From a checkpoint of a small transformer trained on Wikipedia.
Size: MLP 1344 GeGLU, 63.1M parameters.
Training: 665M tokens, 10140 steps.
MLP neurons of a small language model. Each row is named by its layer, matrix (down: output weights) and neuron, and shows model dimensions 341-511. Each number is 500 + 40 x the weight over its row's rms, rounded and kept within 0 to 999. Numbers have three digits each. A neuron's up and down rows have the sign that makes its largest values positive.
After each neuron's rows is what it responds to, as a language model described it from the Wikipedia text at the highest values.

L2.down397:536527407521489500571478504514491519578495545517604518526503507488580518531598543460478546479458485461491560484483484533513509528488432482601431526550497458421445550517550572585517525459485513485532559425460482495381446509463497477489463491550488538535445486506526486474549499544454510597473507545489472509543490524551465471508451496442494490537514452505465462433467492507455447439483473490486543544460456493479451472461483577510525528456472438459445535476469489450484490487483516513466458473466447518496530543518
Responds to: Name suffixes and abbreviations. Mainly "Jr" after personal names, often followed by a period; also word-initial fragments or abbreviations after list dashes or table bars (Aug, Ref., p.m.).

L4.down713:481516480464505545545535520546469527525499518434479456511556474510500462488565502508524535493439520551486538466527471551509417449474508487459495578466464483524476580472555547462459536501471529445510468504406517494510385430451465462678479531502540490466539522521486497565505434544502488523540477482438508512520507515494513502507502620543537501453473450466610497539510453487455491504525466476477506503482520523476456491451519552441438515553461503516543549520498466427486517446486495527486671437496516528432589486452
Responds to: Space before a number. Space or opening parenthesis right before a number expected next, especially the converted density value in infobox "Density: X/km² (Y/sq mi)" lines, plus table cells, stats, dates and route numbers.

L8.down599:501577539501506469484512577462513484481511441501486420527503505597480563552487500478490490524501507498469528533441538506524494488545540439493533540563522483545512514477543558531549561522477458436508542571423498493525470539456561518497501508550515442525476476459512593491500531488465488493563492551545555436473431515435425501416472488445458495449509470526473574481500505479500557494443530431517460498502480496528455437487474562548495418514541541558511521449507511478460522567441566538498506529506531537613511534526
Responds to: Numbers and quantifiers before nouns. Counts, ordinals and words like other, and after the or a possessive and before a noun (the five waqfs, California's 42nd), plus coordinate seconds digits.

L4.down576:467515469485521456530513522404511440576493483487536467474453509550462483504556506546542518517543481573530504529506499530526538481420459476506506390590551470615527501436478458446526573552517473537446527537519503467496492504546532556474436497562518496490463572458543487520456644515499527494514468479503538443523411447519430618512406469475490470575569516486511524486504526583541486529427460453531513484502515500447492467502496536505485512507456474562380541532494474471544585593529526543498523538580522515544532460491
Responds to: Other / these determiners. Mainly other and these referring to the rest of a set, as in one end to the other, each other, other myths; also of inside proper names (Association of) and name-final word pieces.

L8.down333:535509465503466420485585528487521411397456529537519486522493532508490489512441505475532484450562482578475512562542564529465509484560556518562527508515469493469487435470503569469588471509474506538453521438490599571465428448474485583474534443511493474456478492515506497436458577572464553554502500515551537522471492540450527557532494545442489498423553554477552474617503494505461542508437485540444475463492443496456451485511472530556397446499466463460482556543516493511535568506463570587485516549537532510498524492462
Responds to: Name-second-part tokens. Mostly the first sub-word of a surname right after a first name, as in Berk(owitz), Bach(chan), Chat(man), often in credits or tables; also company-name second words (Disney, Soft) and table headers (Pld, Score).

L4.down681:575554627443482437484462478407429522506537458565481552526525431487501550482488480524484480508479494448463432441532438536529540495459501516503482496480500485565564493496526506500510450431514543504519457499512492485559518516447547472543450467461482471494497483598503465464497509489492463538503450390471429545464505531509477490553483507454540551545542454531463483462469470511505445501519514494571511489505520457493498498449544407531559490457538438501550475566519533475531473509513506516503491526513483486524467566535
Responds to: Feminine -a name endings. Word-final pieces ending in -a that close names, mostly women's first names in lists, tables and bios, such as L-isa, Natali-ya, Olga, Matsush-ita.

L8.down308:422545457465538549534588485474524475426547501444493476504408495540548402421467460491492466498447443501537526411566578474543518479491505484435533434456465558516500520498427478505450450502557506420526474508500541489469482481470493477530470459471508558438500500526507524537561482531478481406545569548488478508494496491512497550493502454541550496544529506476494461428500500438496548436493528493461452452581500466499544471503496535461471487502536540473504458486458513512483492478589404489555543507533406524510503495467
Responds to: Last table cell. The space opening a cell in Wikipedia tables after a pipe or semicolon, often the final cell of a row, e.g. attendance, scores.

L2.down420:556520608494481552498470515490487526490548499571452563510438495538498525562514552454535466520442514539514472528463503586472491425484459538487488499521478470523525448482535444486554507495494545483478482475479477506492494518507514468580432518478507528533569496544505475500508482521462541558453467449514468542493415557522484521506534591482553585538558445520440470512487476495494378519526517456574511500548531454534466467496557455495563509469571446526455510515505530517566516488458548459510529536492521512546499529417
Responds to: Female given names. Female first names or their final "-a" word pieces in names, in lists, tables, and prose, such as Cristina, Svetlana, Barbara.

L2.down748:531508447492542517433508531468470552487435535454465461464471472559469441478526507520524477452480500586439528456510532517463453590537526522490484542446484480500533516471534487480520468490495534425460444471469538547480524504476488443616580482464502503527498503443522504458500494537460480509506448487510577512563536455515469425587487519540549528484476493526497429531499477459570488570501462448453513492520517535486436540458461517480483541514535490477483479514444525380479493435476474525470554451514473445463541488569
Responds to: Space before a number. A bare space token right before a number, most strongly between latitude and longitude in decimal coordinates (46.25°N 119.90), also years, counts and table cells.

L4.down604:413505531495447517523545541539536498441429508451470488564522470484463495489426467435570506568508528533527562554501486438489528498532430460542514497593450516565484499491461471509505473421557516544567521547502455545503433486518472532583484518530482564442459538488514516496513539465541450522465514443457488478499505497428519565522520543470491482469442454604526476527512564523488579493490450535498427516520539457540466530500459522524510514470496542443492509494515494550474518481482558555547535546504472509411449530531
Responds to: Wikipedia table cell tokens. Pipe separators, header words, and name or number fragments inside Wikipedia tables, especially review-score tables (Star) and sports or census tables.

L8.down1054:480528574524516491472483483454516455549451532479427458475536547447525513556512476534487489598469597503495517436524541535538494496490489459442459536512471516527458496607463477596500515470510516489495464500521496487450481540514537528514486482507536493543517525466556510502540477536490533375516559525520485434529613555488598490503507465504499545545526476514501555477526510533512487457536501503489449504611492467510502499491458482497463469542502491525516491493476564492510452492546433486522556452484520476483474460493
Responds to: Names in lists and tables. Pieces of proper names, mostly people, also teams and places, in tables, credits and comma lists, e.g. Bald(e), Christine, Kot(elawala).

L2.down931:448542542496529543542515564499449518525535498456434575511563481480478473486516487530550515555549525513394474482482456544493534451537519503518514448525537465476501509558497463526470553536527567458503509523541518439501484555491506518473499527550538455572414507508531493512466519582440565469545537546506575499511452488483488517522491442514491464475483476511500453513509481472510496493510470536467467513455442463501434491530525536526482516576606461439530529493522478527484526546486501517486559473579526537568493486497
Responds to: Other in lists. Mainly "other" (also "such") after "and", "with" or "along with", introducing further members of a group, as in "and other sources".